MLP neurons of a small language model. Each row is named by its layer, matrix (up: input weights; down: output weights) and neuron, and shows model dimensions 96-159. Each number is 128 + 32 x the weight over its row's rms, rounded and kept within 0 to 255.
After each neuron's rows, "fires on" lists the tokens most often at its 100 highest values on Wikipedia text that the model never trained on.

L6.up157 [124 176  83 154  97 135 155 182 113 110  89 104 170 116 108 156  60 110 124 185 164 118 109 135 161 114  94  87 112 111 124 110 136 146 108 200 104 132 114 147 150 132 118 146 111 152 148  55 141 155 112  98 107 110 118 115  97 113 101 132 117 154 158 136]
L6.down157 [133 123 156 142 110 119  97 147 137 101 126 113 184 113 140 132 142 140 158 126 143 144 175 120 164 116 105 112 165 100 153  75 175 145 180 143 107 152 161 159 141  72 122 106 153  99 110 165 106 141 178 118 129 147 115 140  89 158 108 120  88 128 151  76]
fires on: ".", "al", "e", "ies", "se"

L8.up491 [105 154 164 143 158 148 191 136 109 150  85 154 100 128 135 101  91 133 164  82  90 114 125 108 133 129 101  44 124 171 199  96 149  97 156 126 111  91  45  86 117 119 140 127 141 158 170  98 123 148 102 180 134 138 132 140  89 157 171 174  93 131 131  98]
L8.down491 [ 78 174 172  61  74 125  91 104 142 151  93 156 127 146 175 101 106 129 108 135  71 133 148 139 215 169  68 109 135  64  64 117  80 150 143 119 112 114 102 154 113 126  93 149 166 121 135 126 156 146  97 130 132  82 107 142 119 142 136 157 114 102 155 113]
fires on: "p", " v", " m", "l", "ol", "v"

L7.up180 [108 173 171 222 159 111 111 148  86 127 112 159 116  83 114 154  82 151 169 146  85 115 114 117 114 137 151 115 132 168 185  93 100 126 116 123  90  94  90 159 164 158 125 106 152 147  93 161 152 144 124 166 113  88 100 125 136 124 146 137 152 111  94 155]
L7.down180 [124 139 112 128 129 136 177  92 162 137  94 145 177 149 125 116  85 197 107  98 143 111 108  98 133 105  79 133 104 158 164 176  90 136 119 142  98 156 131  89 121 164  94 100 123  71 106 114 124  93 192  55 112 176 129 146 115 200  96 122  87 104 126 104]
fires on: "t", "ct", "ing", "ist", "ence", "ation"

L7.up704 [144 170 139  49  96 143  86 141  98 126 129  86 149 163 164 139 149 190 107  97 112 112 116  81 145 190 158 158  74 111 118 147 134 171 121 183  88 120 110  87 125  64 184 166 142 106 157 136  49 124 129 184 135 124 114  93 137 199 122 108 100 139 188 163]
L7.down704 [ 58  96 136 171 106  85 124 143  79 150  99 131 110 102  98 106 112 121 119 126 127 129  97 166 120 142 166  77  82 190 116 118 145 117 134  55 108 170 156  83 104 138 117  99 155 119 109  98 141 139 175 130 109 181 170 154 154 143 120 169 122 109 136 119]
fires on: "===", "\"", "n", "ed", "o"

L9.up663 [146 140  60 163  97 121  92 101 153  98  66 133 119  99 111 141 104 111 131 131 105 100 127 141 135 125  93 114 162 139 158 138  92 108  86 149 128 110 126  91  99 140 113 131 108 195 163  78 174 170 104  85  71 123 162 149 137 127 114 131 137  62 111 152]
L9.down663 [105 103 100 155  85  71 114  69 148 117 112 122 149 155 149 150 118 144 109 202 120 154 126 108 152  95 184 145  64 184  79 104 144 139  65 151 149  91  99 116  95 115 118 124  89 108 101 138  78  89 125 141 184 161 122 150 137 144  93 112 114 215 105 143]
fires on: "s", "in", "er", "t", "ons", "ew"

L7.up417 [154 145 124  97 111 135  94 165 147 104  96 115 140  63 109 147 138 172 154 141 113 118 107 152 145 129 139 133 201 123 131 143 168 133 111 147 115  90 156 123 138 128  89 145 103 128 148  99  55 132 113 153  79  90 119  96 108 180 170 110 135  87 136 130]
L7.down417 [136 168 120 121 132 132 154 147 128 205 187 169 137  75  88  64 126 146 123 143 197 119 178 144  68 108 134  75 127 125 143 163  80 127  88 120 105 136  64 122 143 102 123 115 131 138 115 115 187  81 161 104 176 125 196 117 127  95  62 139 137 139 153 119]
fires on: "ist", "ed", " of", "ch", "ig", "or"

L9.up197 [ 90  86 119 105 114 154 132 111 106 173 133  96 154 187 155  75 137 141  79 134 139 102 113 124 225 152  98 143  67 171 108 125 116 108 155 179 114 101 133 140  94  61 115 140 159 134  98 147 119 156 129 107 113  91  81 102 165 173  96  93  88 133 153 190]
L9.down197 [173  66 153 174 149 102 178 125 105  73 115 193 104 132 122 173 118  67 104 130 115 161 136  74 153 107 130 111 144 118 166 138 161  85 116 105 126  92  97 154 147 146 117 111 108 146 163  83 206 156 120  87 133 104 148 139 141 147 169  96 104 143 114 116]
fires on: "r", " tr", "w", " gr", " con"

L8.up105 [180 127 178  58 124 156 116 135  83 119 127 165 105 104 159  83 159 106 141 106  69  91  78 115 210 207  97 153 140  71 182 145 108 126 120 135 160 108 117 119 124 107 138  92 103 171  73 149 109 157 104 157 141  98 183 134  96 200 124 121 149  67 139 106]
L8.down105 [152 124 152 137 142 120 119 117 116  73 114  94 138 120  87 140 107 102  67 210 111 141 156 106 124 158 116 153  91 115 101 143  67  76 204 123 147 149 166 133 131 145 100 207 101 162 129 124 154 107  72 183 117 110 205  88 100 103 108 121 101 103 109  94]
fires on: "r", "el", "ol", ","

L9.up588 [111 151 127 185  70 132 128 144 170 113 130 123 119  97 119 115 118 159 146 165 121 121  28  84 115 148 148 153 132 100 164  80 168 131 122 121 103 103 147  84 222 117 150 163 126 171  88 136 153 157 128 114 121 126 192 158 126 178 121 102 108 155 170  37]
L9.down588 [156 133 193 163 133  88 102 110 167 129 116 122  95  97 157  90 127 111 180 138 127 193  84 148 140 138 125 103 145 164 123 178 117  82  71 128 107 156  79 108  89 120 167 129 132 128  96  94  81 137 116 143 108  89 163  72 138 136 109 144  94  83  71 107]
fires on: "it", "el", "rit", "old", "oll", "al"

L7.up63 [124 129 105 146 115  68 163 167 175 134 121 114 180  96 158 106 108  88 206 113 176  70 105  78 176 113 221 111 139 192 183 166 140 181 119 136 145  97 121 140 125  93 110 101 119 164 110 120 113 150 131 159  73  99 129 103 141  88 150  98 195  67 128 104]
L7.down63 [136 172 152 159 137 154 111 106 125  94  96 111 126  97 111 103 117 146 125 156 124 142 131 108 186 135 110 109 135 164 119 143  66 174  62 111 148 161 139 110  88  94  69 118 114 110 146 147 107 128 117 142 157  94 116 132 123  85 153 111  95 153 103 174]
fires on: "ar", "id", "ear", "ul", "er", "ig"

L9.up256 [135 169  41 136  81  82 160 100 176 129 113 143 138 104 135 162 132 119 108  83 116 108  97 164 148 150 142 127 147  99 132 175 114 176 118 176 109  91 147 146  80 155  97  91 135 161 168 145 151 150 139  86  68 121  78 168 111 150  98 152 175 155 163 129]
L9.down256 [135  74 103 125 152 166 168 188 149  85 164  95 146 119  81  82 149 107 182 111 127 130 173  92  66 122 130 163 118 188 128 126 158  94 128 167 131 100 142 156 150 129 107  98 140 136 125 176 120 149  43 178 155 137 110 120 156  97 145  72 183 111 104 130]
fires on: "ic", "ar", "ian", "i", "in", "a"

L10.up887 [130  66 134 103 101 145 114 166 102 176  93 121 108 106 108 132 113 138 141 146  53  75 111  58  99  96 152 125 116 131 163 131 131 139 143  88 137  70 149 195 132 164 140 135  75 175 121 144 185 152  68 137 154 142 153 138  51 131 106 116  89 118 142 103]
L10.down887 [125 157 160 141 158 114  98 109 139 112  98 108 116 161 135  65  91 117 110 165 109 138 163 114 145 131 110 125 136 114 128 119  93  92 149 151  96  96  93  86 131 147 198 178 135 122 105 123  86 169 101 141 132 102 188 182 119  86  84 133 122 110  84  71]
fires on: "b", "ost", "es", "ing", "g", "l"

L5.up815 [114 111  85  63 141  98  85 149 106 126 112  95  99 101 128 152  67 102 134 129  96 108  93 108 116 117 132  96 183 152 119  85 169 187 189 173 106 113 115 118 107 111 142  62 124 105 171 108 114 135 124 167 114 102 127  86 130 102 138 176 115  91 135 151]
L5.down815 [105 174 166 119 134 131  72 131 119 141 116 114 114 141 123  94 115 134  88 128 167 142 107 142 166  65 186 124 159 179 152 147 122 163 151 142 118  97 179 187 167 142 128 148 181  86 141 119 109 115  48 185 188 157  88  71  72 164 122 175 123  82 130 176]
fires on: "ain", "ing", "ce", "ore", "ord"

L6.up876 [ 95 131 102  92 128 105 136 226 142 155 149 169 133 139 107 186  95 151  86  93 108  95 104 123 146 145  92 139 123  95 124 138 120 123  93 143 157 118 130 147 147  95 151 164 132 141 109 123 123 186  86 149  99 132 149  93  58 174 112 108 104 111 201 146]
L6.down876 [171 145  58  94 139 147 115 141 176  60 156 145  60 174 155 105  88 125 115 139  77  91 147 162  90 129 166  96 177  60 153 107 186 108 138 164 112 114 101 133 163 175 110 168 153  71 177 110 113 194 127 134 156 130  78 112 149 173 157 113 147 158 171 164]
fires on: "el", " l", "l", "pl"

L7.up205 [120 116 135  85 140 115 111 149 124 150 119 112 127 165 140 116  98 127 109 161 123  52  88 105 185 103 104 102  97 111 153 167 182 197 140 126 137 103 155 160 104  82 177 144 102 190 146 176  98 135 108 183 168 104 127 101  89 117 173 147 134 117 176 141]
L7.down205 [117 169  66 177 123  94 143 111  96  92 121 141 119 117  97 113 156 116 156 115 111 206 164 105 121 135 157 119 149 159 127 154 123 105 148 114 132 142 133 142 161 177  84 117 204  70 112  98 162 131 168  57  85 159 116 113 144 165  94 149  88 100  74 109]
fires on: "ed", "ly", "o", "ade", "clud"

L9.up7 [ 84 162 117 101 155 112 112 163 130 115  94 101 141 123 141 102 138 152 151  87 168  90  94 176 147 120 136 168 131  62 137 184 123 151 105 131 130 102 194 127 118 119 170 110 123 123 151 186 109 158  79 128 151 137  91 145  84 155  56 158 148 121 135 128]
L9.down7 [141 141 131 147 166 196 157 115 124 130 137 107 180 144 125 141 134  70 170  57  56 105 147  70 102 153 154 114 133 115  86 136 160  97 126 129 136 182 101 114 112  98  56 130 116 113 140 163 110 112 117  67 170 126 125 178 157 110 151  99  67 134 116 172]
fires on: "i", "t", "ace", "h", "g", "on"

L6.up151 [100 127  93 146 101  93  98 168 139 159  89 132 140 130  58 132 119 184 130 123 168 108 111 117 137 133 197 160 142 137 157 223  97 144 111 125 139 118  81 134 160 137 152 116  96 141  81 149 112 200  98 106 151 142 166 102  61 123 110 143 105  81 100 166]
L6.down151 [100 132 135 131 143 149  63  97 185 143  86 133  89  93 140 100 150 151 140 152  94 116 109 112 191 136 135 167  99 116 158 100 102 135 169 100  70 124  63 129 149 123 163 165 129 146 174 189 102  85 148 126 105 151 145 134 136  66 119  89 116 102 104 163]
fires on: "l", "n", "c", "en", "g", "t"

L10.up698 [124 115 114 132 142 136 150 132 147 116  85 138 122 160 153 174 101 135 160 215 150 100  67  75 121 140 137 133 123 128 201 109 114 131  73 148 153  91 111 133 239 119 106 108 131 147 122 151 135 149  99 131  99 148 120 126 115 196 144 143 112 108 170  97]
L10.down698 [111 158 115 119 139 126 156  89 116 108 123 162 108 200 117 117 105  99 149 154  82 124 145 140 126 105  90 164 120 153 165 144  67 210 120 135 132 127 141 114 133 145 156 154 165 111 137  97 109 177  84 121 162  99 144  87 107  45  86 107 163  73 130 146]
fires on: "he", " s", "l", "–", "y"

L9.up676 [100 200  72  46 101 133 107 176 101 137 179 110 145  98 210 155  95 146 159  79  85 139  99 138 169 171 116 152 124  94 154 162 121 169  78  98 143 106 116 157  86  57 172 119 123 110  72 149 103 172 121 155 124 146  96 127 122 187  97 102 116 130 180 171]
L9.down676 [160 113 123 124 138 130 136 122 104 132 131 165  81 112 103 138 156 162 127 120  94  95 147 136 155 116 146 142 120 123 146  87 111 140 187 107 162  57 119 187 164 163 101 130 128 147 180 142 139 174  80 147  88 102 137  98 102 101 159  96 179 133  96 135]
fires on: "el", "ol", "ost", "l", "ed"

L6.up281 [139 178 166  70 101 122 139  82 123 100  93 171 102 129 109 194 106 211  92 177 150  72  96 111 192 123 132 139 105 150 138 138 174 171 122  89 143 103  86 192 142 129 101 140 149 187 162 135 111 136 126 171 140 102 121 118 110  74 116 124 151  91 118  61]
L6.down281 [116 161 154 129 170 164 135 151 107 191 174 124  89 163 145 156 143  69  60 140 123  97 156 137 139  97 139 178 137 154 126 101 121  69  78 146  99 138 121 128 110 118  65 108  98 105  83 144 164  68 239 144 142 134 122 127 118 194  86 111 127 172 163 172]
fires on: "fter", "ong", "ore", "ia", " to", "-"

L7.up293 [ 76 158 188 142  69 118 141 141 121 140  68 106 192 143 111 116  96 185 132 196 106 108  69 146 141 152 157 136 175 144 178 157 168  79  66 102 116  86 129  71 120 141 138 165  71 209 153 100 143 180  74  46  81 149 174 135 125 158 118 166 111 138 166 160]
L7.down293 [ 57 117 157 122 157 115 110 112 140 116 131 118 100 144 158 113 150 167 142 124  76 118  97  77 120 105  89 198 105 196 119 105  74 138 129  61 137 172 100 104 100 108 143 180 160 158 102  95 142 130 115 148 167 106 123 162  64 131  90 102 130 108 107 176]
fires on: "rit", "l", "e", "le", "n", "."

L8.up1003 [107 141 127 127 137  90 125 160 132  58 105 112 162 135 172 141 139 133 128 164 105  70  94 113 117 136  92 110 138 127 120 141 158 160 166 141  99 121 127 150 136  75 207 109 165 188  78 133 129 146 117 157 156 133 132  49  49 125  67 120 156 104 156 135]
L8.down1003 [145 132  96 150 149 123 109 176 132 175 214 123 120  81 120 151 108 109 154 122 156 137 102 125 136 132 106  86 114  95  55  72  82 152 112 107  99 126 127  90 133 130  80 139 154 121 160 115 108 131 134 114 117 109 144 144 110 133 159 131  88 152 162 154]
fires on: " R", " |", " and", " W", " E", " B"

L6.up974 [121 158 181 138 103 201 107 151 107 189 107 105 144 122 136 114 113 118  94 131 192 131 116 170 149 108 146  84 144 195 124 188 112 136 146 133 167 111  68 119 159  50 148 156 165 142 104 153 135 179  91 139 113 111 154 125  88 151  75 125  47  93 119 148]
L6.down974 [ 83  78 150 134 158 123 114 109 119  85 130 125 152 130 177 157 156  88 120 131 118 154 130 130 146  70  56 155 112 129 130  75 111 124 137  88 120 127 112 115 179 182 110 172 133 134  95  90 139 232 117 113 199 115 148  81 169 134 158 181  74 113 176  79]
fires on: "r", "gr", " tr", "ist", "mer"

L8.up91 [136 156 112 118 118 188  91 170  97 123 125 172  90  78 180  89 156 134 154 127 114 155  48 102 139 113 132 173 148 141 144 132 170 123 150 227  94  92 139 133 129 106 105  55 137 124  97 136  74 167 126 118 143 129  92 114 117 171 122 138 134  34 143 130]
L8.down91 [116 129 146  80 167  98 112  87  96 173  95  65 156 108 150 149 191  95 138 129  78 137 188 137 148 125 178 183 129 112  81 133 110 123  57 143 113 100 143 148 122 165 128 171 134 135 124  78 154 140 106 108 127  83  74 124 121 175 148 133 138  43 106 108]
fires on: "ra", "a", "e", "ur", "o", "ing"

L6.up59 [ 77 161 151 110  66  72 166 133 145 179 113 172  85 124 147 120 126 166  89 102  98 120  63 135 148 142 137 138 106 173 139 137  78 133 119 115 203 110 127 124 116 142 142 107 138 213 127 115 160 149  99 157  57 123 114 107 124 156  38 155  95 135 119  93]
L6.down59 [133 105 133  78 200  73 102  95 141 168 127 128 140 143 198  65 143 102 126 126  45 106 115 107 138 127 175 128 149  95 187 138 122 162 119 171 131 177 110 164 118 126 140 163  91 101  81 188 164 141 168  96 132  82 125  81 134 151  78 126 103 105 110 118]
fires on: "en", "le", "ight", "re", "y"

L6.up118 [ 99 143 153 179 143  79 149 187  95 102  96 110 179 119 154 152 124 115 130 136 113 119 103  87 136 123 152 144 105 154 124 153 105 124 121 162 138 109 140 121 162 148 187 153 105 136 115  85 114 201  84 140 148  69 129 135  74 143 114 169 144 146 139 111]
L6.down118 [ 98 127 112 112 104 101 103 158 136 132 123 128 114 148 134 111 116 150 142 108 195  32 115 160 125 135 132  77 155 140 126 133 201 107 139  68 127 145 143 132  77 120 165 123 145 131 150 150 142 131 101 174 157 158 102 152 132  31  79 112 151 127 107 117]
fires on: "pl", "ust", "amp", "d", "ru", "R"

L7.up395 [ 68 125 150 137 128 174 123  84 135 130 156 120 136 105 187 111 166 104 164  88 154  82  75 101 137 171  87  48  99 123 157 160  71  99 173 110  89  87  58  99 137  85 137 126  96 112 118 146 109 170  77 134 146  78 136  95 118 114  75 109  90 133 156 143]
L7.down395 [101 125 166  40 115  75  80 111 106 172 147 126  94 107 125  98 154  71  87 124  88 151 145 133 145 125  36 131 127 131 165 190 114  99 124 180 160 129 143 153 143 158  60 136 137  83 172 136 144  80  95  93 152  68 153 155 190 126 136  96 204 109 112 106]
fires on: "ol", "n", "l", "b", "ost", "p"

L6.up830 [139 155 174  62 153 131 135 181 138 101 141 130 170 128 149 144  92  85 200 115 111  79 117  77 117 168 152 128 155 118 117  79 169 184 137 108 153  84 191 107 109  94  97 121 114 155 145 112 139 161 111  96 102  92  77  78  95 125 115 134 148 130 127  98]
L6.down830 [ 93 139 156 131 114 126 138  90 164 137 128 155 135 138  98 153 156 152 133 155 151  97 201  94 140 142 129 109  96 172 116 142 219 139 112  98 154 200 143 120  98 115  69  95 137 131 139 152 129 121 182 151 124 105 121  40 122  86 105  98 114 182 117 119]
fires on: "er"

L7.up191 [140 150 162 139  96  95  96 182  81 127 104 150 183  96 127 158 104 190  85 138  96  55 114  75  64 164  87 131  99 126 133 130 172 163 133 148  80  92 124 115 170 176 107  37 188 163 129 209 115 208 109 123 142 109  66 125 132 166 146 125 157 142 116 140]
L7.down191 [ 85 145 134 191 156  68 147 110 128 166 162 119 140 125 127 146 117 105  91 107 159  58 130  86 183 120  97 187 106 180 132 159 135 144 150 116 107  75 137 137  59 144 146 176 149 167 117  53  80  97 199 117 159 126 111 148 117 184 107 153 117 146 125 120]
fires on: "ist", "t", "ig", "ult", "ag", "ed"

L6.up244 [ 38 152 167  87 166  99 186 131 110 125 106 160 135 114 125 130 144 105  77  98 121 141  63 120 160 123 156  95 104 161 146 165 119  97 117 122 148  95 185 140 155 109 109 121 101 137  94 118 156 213 100 156 137 108 121  97 172 122 181 139 110 109 154 187]
L6.down244 [126 127  87 171  88 129 125  89 196  93 150 137 178 153 117 146 122 145  94 151  68 126  93 128 152 132 168 189 119  73  96 156  61 132 112 162 123 134 135 110  97 114 111  99 186 123 151  91 106 138 109  90 139 138 111 140 133 150  52 168  95 145 140 157]
fires on: "t", "re", "s", "r", "d", "ir"

L6.up665 [108 124  80 136 146 150 142 152 100 124  99 137 156  97 100 138 167 150 116 128 114  92  91 125 151 115 141 109 143 185 129 128 126 126 135 142 142  83  78 114 144 113 158 163 107 156 140  64 185 162  12  78 109 124 150 116  64  94 148 145 138  92 137 161]
L6.down665 [100 106 132  60 133 138 120 124 152 138 117 156 146 125 143 172 134 133 138 108 118  79 187 130 119 135  51 123 149 144 124 161 171  98 167 111 131 111 104 130 117 105 122 128 122 107 134 128 120 139  95 133 110 138  96 155 114 134  99 171 164 110 150 109]
fires on: "v", "R", "mer", "ust", " R"

L7.up779 [103 168 143 126  74 118  82 133 190 117 133 131  87 132 142 174 114 143 139 126 126  68  72 116 160 163  72 103  83 156 126 138 171 110 115 171 129 114 178  76 113 178 167  92 122 230  66 152 149 183  75 146  85  70 104 149 153 167 134 157 109 129 149 124]
L7.down779 [140 112 127 174 154  73 124 128 114 178 123 168  94 119 127 125 132 107 100 170 151 104 129 101 173 143 175 141 187 106 121 129 131 130  75 105 125 170 138 141  34 116 178 102 127 154  88 100 110 143 140 132 124 150 153 157 209 180 167  96 110  82 135 176]
fires on: "rit", "ol", "|---", "it", "l", "if"

L9.up620 [ 83 134 124  83 133  83  93 148 165  94  90 144 177 131  98 148 160 134 106 172 165 123 112 109 119 154 150 120 156  95 134 135 127 170  97 138 139 121 154 170  77 144 135 197 153 153 132  73 166 151  78 124 123  68 111 133  88 131  89 146 119  51 139 170]
L9.down620 [ 57 169 179 114  93  99 122 118 129  91 116 127 142 146  36 153 164 159 115 111 144 155 178  99 116 110 124 140 116 183 134 120 150 114 127 106 106 138 135 139  81 146 106  99  92 145 172 129 151 121 112 135  92 140 149  94 124 132 169 153 183 156  97 125]
fires on: "er", " f", "s", "ir", "f", " F"

L9.up450 [109 201 144 115 158  87 170 139 101 143  74 107 156  82 137  94 128 124 195 128 100 141 111  91 161 103  96 131 103 105 149 170 119 155 104 143 132 112 170 130 106  35 122 101 108 120 156 144  71 177  84 132  94 169 121 130 103 197 118 179 159  94 148 152]
L9.down450 [126  66 136 143 135 169 218 134 156 145 141 109 120 102  98 151 124 106 143 116 101  95 130 114  69 127 186 127  87 149 149 185 132 118 117 212 158 115  93 133 172 136 111 137 106  91 159 185  99 100 158 151 140 118 143 118 165  68 127 144 103 137  94  74]
fires on: "g", "i", "e", "a", "orm"

L5.up573 [ 96 147 180 114 129  61 165 164 112 159  91 141 145  86 121 167 180 164 117 194 100 116  65 117 190 139 101  77 153  68 143 166 177 149 112 122 127 114  88 168  96 148  96 147 107 171 103 160 104 135 122 142  94 134  91  69 152 166 113 118  59 164 125 127]
L5.down573 [ 84 109 102  57 153 130 170 133 130 146 121 136  92 104 140 122 118 153  97 170 123 173  77 159 158 124 169 116  96 127  63 155 148 114 120 112 167 141 164 107 153 140 113 148 111 145 139 111  84 103 153 127 100  99 139 173 136 150  83  57  99 148 144  85]
fires on: "a", " a", "ra", "0"

L9.up834 [124 137  79 110 111 127 112  89 136 111  91 129 103 144  44 106  92 240 149 143 153 109  95 156 156 156 189 136 115 153 138 109 124 126 197 146 150 122 155 202 128  73 123 183 148 127 135 145 126 113 107  95 156 120  40  53 138  91 120 108 149 137 115 148]
L9.down834 [129 105 156 132 138 104 150 121  88 149  93 125 104  84 115 110  98 125 164 154 136 150 130  94 139 142 187  93  79 120 119 151 167 148 148 131 107 145 151 114 159 151 162 111 124 103 106 144  98  50 101 114 175 175 168 153 174 135 171 155 136 119 117 159]
fires on: "c", "an", "es", "K", "m"

L6.up542 [152 187 140 129 145 111 194 156 124  77  87 131 109 119  99 143  82 115  92 200 109 156  83  97  99 118 174 159 133 109 149 188 180 172 124 131 158  89 147 171  83 104 102 148 120 155 135 150 112 120 134  94 137 145 127  87 152 145 154  92 128  65 113 121]
L6.down542 [ 67  85 141  39 159 150  97  81 130 139 121  88 107 137 135 155 138 102 105 185  93  88 137 135 156  98 188 136 116 115 141 112 113 107  95  95 103 154 115  98 116 175 143 147 105 163 138 128 159 109 100 177 143  85  92 110 112 160 118  93 111 157 148 134]
fires on: "u", "ia", "a"

L5.up219 [108 182 182  50  61 114  88 140 106 177 143  96 189 135 116 160 118 165 149 108 123  62   0 151 134 125 103  81 108 130 198 151 158 121 133 120 155  58 179 154 148 170 112 110  96 141 105 166 142 197 110 180 125 127 112 173 116 185 129 157 164  72 138 152]
L5.down219 [128 121 105 100 125 137  81  72 166  64 125 171 139 118 149 131 121 176 135 166  71 177 124 152 101 129 107 102 121 129  53 132 120 116 152  98 136 147 168 152  57 155 167 193 129 132  97 149 138 163  65  86 134 173 127 131 145 114  64 139 121 116 111 110]
fires on: "l", "ra", "d", "t", "ro"

L8.up286 [ 30 162 138 155 137 147 136  98 138 127 117 101  77 101  92 146  99 198 126  94  68 118  68 183 182  82 140  92  93 129 135 120  99 159 126 117 140 118  94 105 100 144 163 100 118 149  96  98 132 153  78 132 126 142 121 178 127 160 123 158 123 132 154 117]
L8.down286 [145  92 158  86 139 166 161  63 171 132 168  90 180 117 186 129 104 127  94 139 137 132 134 126 144 150 110  99 135 109  89 122 102 190 167 168  79 174  93 123 128 178 146 155 154 161 110 132 123 118  84 112  46  93 116  76  92 146 126 156 101 153 133  95]
fires on: "en", "n", "e", "L", "le", "o"

L7.up768 [ 94 153 146  91 112 114  70 181 148  95 126 126 150  95 106 172  54 155 149 109 104 109 111 116 146 130 117 130 204 122 145 106 127 183 110 150 153  69 153 126 185  38 106 134 151 163 160 170 135 181  75 143 125 131 127 123  92 104 134 108 121 100 147 167]
L7.down768 [113 129 109 166 142  91 170 138 111 157 184  96 135  90 169 138 159  85 124  90 158 131 185 170  85 130 134  79 126 128 147 180 151  97 114  75 116 120 133 110 142 125 164 180  77 136 115 151 107 117 137 164  66 206 139  82  98 110 153 141 126 147 157 102]
fires on: "ed", "le", "er", "ate", "ch", " d"

L5.up478 [130 117 137 149  82 118 146 157 153 154 173 114 186 132 104 148 103 149 154  85 144 111  72 120 152 158 113 130  67 156 178  71 146 106 107 142 157 113 163 203 171 146 115  92 141 194  94 169 106 141 126 126 125  85 124 145 102 186 140 146  50 147 200 103]
L5.down478 [106 130 119 114 161 192 156 146 119 118 126 195 135  99 211  95 159 134  87 103 127  91 153 176 124 139  71 164 179  82 147 223 174 131 162 135 130 106 101 136  74 100 150 224 139 104 155 137 125 183 107 140 175 149 120 164 146  81 106 153 187 125 114 132]
fires on: "el", "|---", "l", "ra"

L10.up32 [ 96 193 149 168 134  87 154 142  82 147 119 150 112 118  93 177 134 107 105 145 108  86  98 153 115 164  75 116 174  93 213 177 117 143  22 114 164 135  52 105 109  55 128 140 141 181 102 125 168 169 109 103  92 100 101  92  96 123 120  89 104 104 126 144]
L10.down32 [185 140  52  94 120 148 170 164 139 115  63 157 126 116 132 129  42 125  99 154 122 145 166 105 145 114 148 147 142 100 108 150 134 166 129  94 130  94 113 101 167 128 111 165 114 156 178 135 154 155   7 128 151 110 103 138  85 115 131 122 123 148 155 108]
fires on: "u", "9", "8", " l", "7", "l"

L8.up458 [100 146 181  83 150 135 136 102 133 149  97  97 129  90  76 101 147 156 158 116 141 144  71 148 150 103 126 117  72  69 224  64  87 109 176 131  55 114 130 137 105 153 170 169 113 116 116 104 145 151  90 115 125 129  79  91  89 111 115 101 119 169 105 176]
L8.down458 [123 110  73 179 122 168 167 144 158 155 142  74  79 146 165 134  82 147 104 131  88 121  86 124 182 131 176  64  89  86  79 156 131 109 120  87  92 173 134 186 161 112 149 124 145 108  60 174  94 139 127 157 153 127 154 162 156  80 150 156 120 164 112 128]
fires on: "u", "e", "c", "n", "av", "an"

L10.up413 [107 123  73 148 127 155  94 110  98  74 108 110  98 116 111 155 140 164 142 159 154 129  96 127 143 174 128  53 127 150 162 135 162 168 176 128 107  76 129  86 189 126 134  48 127 123 116 105 136 162  63 126 176 114 147  82 131 147 114  63  97 113 152 101]
L10.down413 [116 118 112 124 130 125  92  99 113 104  70 137 131 174 137 112 149 130 134  81 151 133 123 140 134 106  91 154 127 121 171 149 153 150 200  96 112 109 110  89 153 150 171 118  78  55 142  95 177 179  26 138 205 153  44 134  86 127  50 115 151 112  78 110]
fires on: " T", "ot", "–", "m", "ri", "he"

L5.up1019 [ 67  75 132 125 154 165 125 137  95 129 129 125 128 159  90 122 178 149 162 121 110 156  90 126 119 117 147 134  96  97 136  80 121 206 139 139 120  76 131 183 138  67 161 131 182 160 136 133  95 155  98 167  82 143 103 103  79 119 197 137 142  85 151 131]
L5.down1019 [ 83  98 136  73 153 130 125 137 115 118  88 128 158 136  88 145 153  76 146 122 185 109  92 160  83 135 151  69 164 180 152 111 131 157 131 117 110 143 161 161 155 108 119 161  78 109 124 109 127 159  34 122 113 137 140  91 106 174  87 172 148 121 112 178]
fires on: "ing", "ate", "ie", "ce", " and"